Weights of a small GPT-style language model, trained from scratch on English Wikipedia.
Size: 8 layers, width 512, 8 heads of 64, MLP 2048 ReLU, vocabulary 8192, 29.7M parameters.
Training: 566M tokens, 8640 steps.
MLP neurons of a small language model. Each row is named by its layer, matrix (up: input weights; down: output weights) and neuron, and shows model dimensions 80-335. Each number is 128 + 32 x the weight over its row's rms, rounded and kept within 0 to 255. Numbers have three digits each.
Before each neuron's rows, "fires on" lists the tokens most often at its 100 highest values on Wikipedia text that the model never trained on. A number after a token or word is its count.

fires on: " Bi" 13, " 18" 13, " Ja" 11, " Phil" 8, " Jo" 7, " bi" 7
L5.up859:073209122092045158082146145116125106169150073135181156105175175102146154133138109148158120122166201103058104108174103192111153114176175085113160101124182118146158119195131183104124087141112096169157139120105177089138104126103124103160147135183123095118187137078122088078112129154148063142130165124134164119183112155128125123175068112121129152125102087158211116125080186097172111004086083116138146104145146129103118143094092116145126160169089126204205143135174109140078146123144062132137076160114170119101177126104146128139105162113089137115126159142109122136105121161165132144086155103142108128085143115161108128153108138094110109097174141096124131106132137155075114147166122120104114094137064075077142098152110185144142132138109181128162130111039195169094098110138129
L5.down859:137053144173155129168137116126088115128103085052182091057096092125137102106135108159123143147123112096141130187148128193153162099113126134125137089135111108151091172112154067188106126141144150123140156154161096090217096131165114110089099098069106156146084115096098126120123144159103122207163120088159160123111120206117165135063125096150148135108118093099125147123138090114087065142151096171152148134148136122125079212096081123115143140117118133089131176142113089140106147142090088173087095111067126124112147137078073151116170074116157150151134126086095085147089171135067162130153134106098074066100176069162108128101126131146155104134077142180109126151127106081152170157139116097153154132124138142077115134109086129083124117122057087166116151156108173104098179150087138

fires on: "-" 18, "'" 15, "ö" 9, " Sh" 8, "t" 5, " to" 4
L5.up1324:114088135076098185119132122064104123122210125085179108125119172105051131117093095131093191119148040113110097153135097150129150136172171156140100148098186115060120127134182106088166102119163116150116103147090120106118139145194117129134122148097159109164141075208087135091154176149151149143104078194123150143170142106115164176168136111116122162114147163160157141154081153142139146105155017161158100168130162153133054234152172128106117193126064097144097154101127155129126098165085132119120117144115174116065081145092116119157091125141105081117137132058150145099180066090081154173142129053176119111084105169130144110171130116137099093107109146095137089096096162138135130050156147137119186183065108118122137141117153105140091155110117103157094104101116179165122142145118127
L5.down1324:167085145170154071082183126155156163114120137161121152168140152165164137086179151161085180140114101123108183046129157133077100145110074116143133069179105168135140122153051123208135129111078104052165161121136147122144122108161140105064095186132093105074086133125152113072179140096113127151119140128119121155094124185167130089132111147123119132128104121147114140111143061148103144059112181181078106115089150109125197106138084125099195061090172123108162138153107098082157217111137107152139116126160125107090078156139080118141132098120093133119122076128118127135116092188108099219108066171125114139151112140121126200120128169138165141086101147131149079150194085126130096093119155148114133065162153132132138140143178176140100148169118160079085130091148142083095110119177092

fires on: " well" 29, " two" 5, " self" 5, " double" 4, "ff" 4, " 100" 4
L5.up238:148255104120180235177133168166129166089135090131122104161194124122112154158119174118160098098136154125085103075157086160115123132093151131153138123140092089139167136130092133138146108074165075142118119128157127103118141128155150163115178136131132136153069143127117129158102099190123133149088179133144083148107084169089162133100102106101070171087112118102142122138165110154065080153088105126152156076098135110150112142176138077150142188074150188111180129150160147177091060117160157161155143148142138070106073104159077141131194176103193089125080174114110097142126103138095167118119115102139145079179139147122185161112121153122110172133081143143077189186137174050126126086157140138135087116139176142141184137166146105081124096099091158153085133096084135114137158115115124
L5.down238:120149131114172135156190142147124127056128141124133120155155111060132104129129146163118115100108092179076135146114088137068130162071091070144158135154134115140075120148100151150147131127119180075157162108096098086119097168151096150132082129102106156180068135138113123168131162143152115136126123134114118159073103122110080127133129079151129181116118131136114127116171087190105112061120169101179196129082130139135134187127075088135137147062091148109142101155130130134157091108130161095110171132169083090081114182131127119127133169141083152105124144127137166127132124084061140156035132124040107139166141110119104139111100116100097117117147150138169121091175177133123098139095189044151150110161132167128138052146146119081078189094072113165139141119103154143116137141096154

fires on: "i" 32, "t" 24, "s" 13, "g" 6
L5.up757:180136139167167092113138134100133181128172115128209147148159158159123096167102107097062125093085126159089112099134154108134134154066104100118119137125102126105096111188148143148153104129090135132092138160102108148096157137111068144171146090156149181150138151141106163088112151118114141127149153169148069166193081087114094216099129144098137146091112127098155175082121177116119101130226143110152089106085102117155106119148135166120163121164167130163148096119086061180079144176164065151160081098120093058103114138107079155131151125174098109047216038147133122100157114138106109155132135099143146100143085135083190119117150124122136180133087112091196133108186200163139082175145070163164133083137118123127145108094147137100140105124175115106092118163091134117116154146099123
L5.down757:113095133129141118123125112153149097128130084174123105143158080163109104123072145164144103174092161185160093147109152147136072143114171142105080139102141123169144103138172144155130127096152075125141133119082152182096162075079185167101114141079109110130097174127175196134083174098108109141137113143141133158130169160100093132110191136161200125120090145161116156194138144154091116100083163142163102119034122109176160118103154133134103192059116131161064083120105169106142064071148110119178174086100121166149070118140121119108113123113123163146082082162163118191148112133135084118164179127075096053129092164135137126160158149157090113122168080088154116146159141156150103137116089157134137096207121135150155106198135131132118153134144146096085201145167108123089173132065135

fires on: "K" 24, "F" 13, "B" 13, "J" 5, " and" 4, "C" 4
L5.up704:108097135121142148161097116113161113172101167099129101106122170043114155073123162160094099126165117103132113161081064157154198166100130077087139120095105112185118151153188092093100034151063127156112125131147112119100126102124083145185095158118144114136157139131134143176112056120163026121174156087124127129111148139144139153127157166146095117167137109118174100123119131107133109178122179163178136109081104117215130080179137129141108107086115142140126190183091167082141117130120101034092135113125115148127093187096093161145105134094121082113157102119132172204153152087161069140100116183114157085152138163140142136062209110122133133117157085167129145121131139081166094154067163113087145108104147119094154159145120167062073151114135114115094122115105143128142101124149129
L5.down704:104120099107144118042148100173109130105093133091132128108125121136138102141137166121109131096118082077112196130128153120191110071131129148125148079132163120115120112168125164106124124093126155142135102137105105110002165100168132177099112113029127094108161158089138146133113094131112102165114092131147146091172118056138223170090147047097110135090146149134139130125087183121130136084090145052143043139181062180155153089101136193104119117135057100126094134124161120068051092150143156152131112117131164062131135092144156130146091139142171100118125082148086103150158127228182071125114231109103062168066137131062093145119099108166149159117129087071151140119155106153146192096129098101131091107169087126145090065133119106175124164130080161136198112157163128170128120180149136

fires on: " S" 19, " her" 13, " R" 11, " his" 9, " D" 8, " their" 7
L5.up588:139101173190119091152184128147146148109138142133163103172135196143083125122081126100126132137138103182133079062132145159038089141102118099123066189173070140095140085156089128142172106130119132101096130165079121117102090120107068170141149134132118162106170154125152114141133110127089102178146096143069134182152164160091163112113130103113101137166086168169129153128144141165146166052200107084100115155135166157128154128088139077144107199086156121101115142156095157112131119120118100140168138179114115164140088084113102139207139153153139146107070105148138161166124102125154146122143192138121130118161089113141155127139144167082106116167137152081158160107127116132102122120136138175117207088135093174160134073159122179117153105085120112126178142070142162120104118108194139
L5.down588:135152151123105159130103084117057122109089171100104107156163146148134105142084142187100112117126105048144076129175084168115127109155110124113127114140069189093114188140053105139132136132148088100139158112131106129046212138111157139111099177195122132100138138109118095070123124127163124141131121169146144126130126121092133147155136102184138149112148110179116147113121163114129109147133107142036136114156115155144110140094091148141096113128161170107167152163165122157102098108154130150165109100130085124079178124167153089081110148098138121119158077059131083148152139165111155161181087077124170134103136102114097111102194143191161122169091130149127120108132074192147175111066140131161111115142125112178124169104121102078102131123113083080172103117137177184054101115122143

fires on: " inter" 15, "hi" 13, "ci" 11, " per" 8, "'" 7
L5.up1083:126089165161109135109120181112159176062152106155170129068194141153086185095141103143097102068123152090167103068098103112105130108086172080166104107105106100172164148088133179111112135112098233155113135120171134174153118146151095156134255103047184135110182138128094152124054122096113147139115022126068118172205152125175114124108092168195156105103149105122127109154149132095141102175155118107144193106119158120101109169121121095119103178057142135122083195152139134186129118159139107107192081103154120104127118132165120127158110140141097220096113145128121099123161121137113180083108085174093097137129107109143141087127147151104101155150137081146135125100158153094129129151077162105105105087112115106152108134097129109107151114179088095082155215138054093175115089135161115
L5.down1083:102151087116164128107097081121122128196129184103170118133143129133124113143156152060152083140153102121188077112173076087142227144107167129145144144106099129130156077116094125112183129110097089115123151116095145159143076160107127047119150108139121122116165168108183139160193133149140129215119109182142120145173134087126103162109179113168111149064094145140067114145097079169084079113168090166097147101147117153149089161147147119104104113084157113119168113087121130118078082126125133134142085109149155132155187129107096046102170114114106151136168181059177070171087090097090181123104177144096197144109121125087163143107145106115223167170141092132136061103142161104134127136128161159077118101132131146145124075101144158068142118091154096099143214126162179152158102135127096

fires on: " (" 24, "M" 13, "B" 11, " air" 6, "H" 5, " B" 4
L5.up1198:070073100083151100120140100064122177093127184162157213113147138135124111133110158232078095112129076153173206159101153092162077182078172142141138178064126111119114134101089106161168137103061170084113140132157153154154133144133138095147178130102115094150102187085103100135105195086145110151116163131173092112086100084158128170173079116167139136100138149152140126124102169079050098167163050139122155152116101121135119102079102130105034125115141111145089161150162216189137145115142074129182128102142164126116160106140142159104094072067127132093118116179130107198094108140138137205145114141138093123130141118114144159111144100132058139146140156123157128171144122111105091133172140167130155147150116084130092120129152181085156150114124172126113179187163150131089221091147101
L5.down1198:117113138139148119144113106118134184079094102050142140120122099151114098161147139130144106099117060097063138128216128095126097144123123170182138157156136177125092093116110150147113127093152095169154092105177195167108079175121116125152102123145144130118068187141100092155144110097137137180116137116147185140153152118139094123121160158162172149147114101140154126105148177104185129107118124106085131140060105151145079082139172130158068135113114072152160154119062122220046132154163114033167109132139127097177097129093139104098113203150081079134125164140130111147167160165175178086111149169060126158118149075175126083109175112114101170189060121115099142085095105099145101111099115108126112055140151118191104131182096138121124096136147121117086142150160160133173186000154155

fires on: "'" 50, "sc" 6, "c" 6, "|" 5, "qu" 4
L5.up1769:117164094148114138151132127115111131122092133130162137255115150129130105152139131129058087135103167199176165133153083156192109169066165133127162099082104170147164115141149145209134109137112117142160082105186134149141090142121102125178154123117142124106134094171127175145179143189139169108195138097176173116126100134140085113109088171106138072153061132077089146144186083145100131137189168102158075126119088138145093137106104139172087119159115086164124133116141101093132134168119089115156145137143153093126102135127106178114105170123163183128102119079157106134100091141190129095123131110089208151097157159100191114105115146133090223146158148111129113134126170100179119106145158192063151158057142138156031157118171130141117110172130136121100147144120143094131110135097200
L5.down1769:130112122138099139085086131105123125131200103116142159099103128140152123069149112155095076163175101101158102160112115114094142134138133151078192066107112187136129094035193114120065186104123140111164126134112131151161150127159178134032136160145062109153112162089135138138105108211101130138156106155088205086105134092075179110090115074081132131159119184090201140110117164079147092119111112138169141129114129094129149185105155100092128050165078139099160103082129115098134121163096101103116071146074163147178133151138150124132150100117131144102144127163151156174135159104193142175144105132110182187142152017173078142164199130117107107137182126137163176132150135151147137166136161112173150142154131112138125143189143172151149122137099161162152139154051123133107064071130113

fires on: " an" 30, " ft" 10, " (" 9, " years" 6, " m" 4
L5.up944:215128105149153131165116131151100116079081126075162090172146150095124153152163145192125115149132195127157155159074144086095158071055160132159110138111085120150161119098084093166149072149142081131110082148109128085108108158046157171093199069091111139122131113127128108169101111117123092154121106142127135121095153145157149144081102137118118090130167146133122192162091142176094080097137113141147156120127073179177224131120155099143073156136125173175112111139119042130134114105222118111149108084102086148103172196149097205111140150145099149118119149105080149131142122169076172152106141133126130148103064122149169126109152150101119145070146151169122112113160129057144149173169128179090140100112130123138160135105148147146102158154134153170112155149107125150165187163164099
L5.down944:170141113108121131144095144151163081096119098115130139152150126138128186082111120115123140135113155066157213100103171209139136099129144077128133210101154120118150036129155160144115112098184101117129122156144140131117162148129146110135163108108087111137123085110059112123132097122128126130181146100103121179116171112126148111086096064167158096145132120194191087153107079142142122113086153122095099102117107134134154103109084092148165084163095109092127133149119068177139081102192108084095111143204048075111125165164073128147107097088142146116099146136180212092195093145167117102078101174131134144126139085101142129109099154135125197128185118108109162056118132079127134190137106151168128147120119141111187148126128145087120130119096125099173163096135087094080183133135130

fires on: " I" 44, "ve" 6, " 1" 6, "\n" 5, " II" 4, "I" 4
L5.up2030:121178116183107194154118155114184119090146116063116112130171122130170188138119146106069132195085153109180088122080128143123179147161096115116111068102152106080097103126103152179132150124096161069125143169100152116130113157188107137080129134148134097148091118121115059142154194136117124179139104108140120141075058156159145175154122164212171128113175103082120157136158176099128094135111133077178131125102141142161157084101201132064100140132160145119093098147088141117184223135106074102151208094166119156113074100131128101117133177113092101089130113120105137109159076185131094121116119117139090111082105150118100136145148101155149132112103134116132110128073104175073115144111120157078114108149183143152149123131094130098114099104176124083139154137117159089102147075165124
L5.down2030:133127176129201138150105191107099098173096111137121147151078106152092127126107074154125147129094066137093181092085121076135187109138058129148088112080164171109131109140198101125114133094122132133097183143117147147098117136112169119144185124165158140155063101128162075109104093189149077108113107154155041124199136108122083123143026164147117132108085122121170130143134134092121159145128137149113110150083143185136148121139159101135123111106095218094050099172094157138097114168184133095162066129114067118055135154103117091131157156136182124104217102144134137134115142136151154137205114077137108110093144086124053151137065117122089150095145163177129101127120135149122128127182087083139156081083129115137099103086136077194105112138115096143104159093175168174148113083099082

fires on: "." 28, " or" 21, " and" 15, "-" 5, " to" 4, "\n " 4
L5.up484:115097127115151127109105198080156136130148096080115124063087124154131153084105161075058121059107094058107159080135115200148138124145149135105126060148147073083128135138095184120070057126170192095096121094087128142095150148053116082151163052111123118120157088140148152102135162146107148151144146126174107118112118163104112155092156205166096150132159114136141198070091131127153140169147104134141143129117094128141130120160066127136107109084109095154150185131066193117113120147147213170132103151094065142126076196204119116098114071165118093150105146172126173153141133092199061118106130134200185143151114137170127161106116158105090152094127118108082124140118096144122077119092102140132098117102126077129129108163124157147123194128101156142166110112134107157063189101165123
L5.down484:152116132109082033118155147137136159148188138181196132128123181125116115103101128159161101106195136101076137118114084115144155173138152157107099152098116164197102122185059104095129222141057067143129085128187142075117134101193152164103102138114120132095152158120175121142116184113114120192196125115123115085149059130115100106160123096107139117127082091171158110195186079089107119145124096129084153136128153114103177220160118161123092136126121173131135038117149155099141088157128127105123161105124191193118120105096096176114124139121057135123122116059100141127180143130139148149121124146076055161116130139102157108136141086114111132141132136100093130130097135127135133132098114073170075138157121144123154182138115113143117119081146128064189118177140145152192110116169164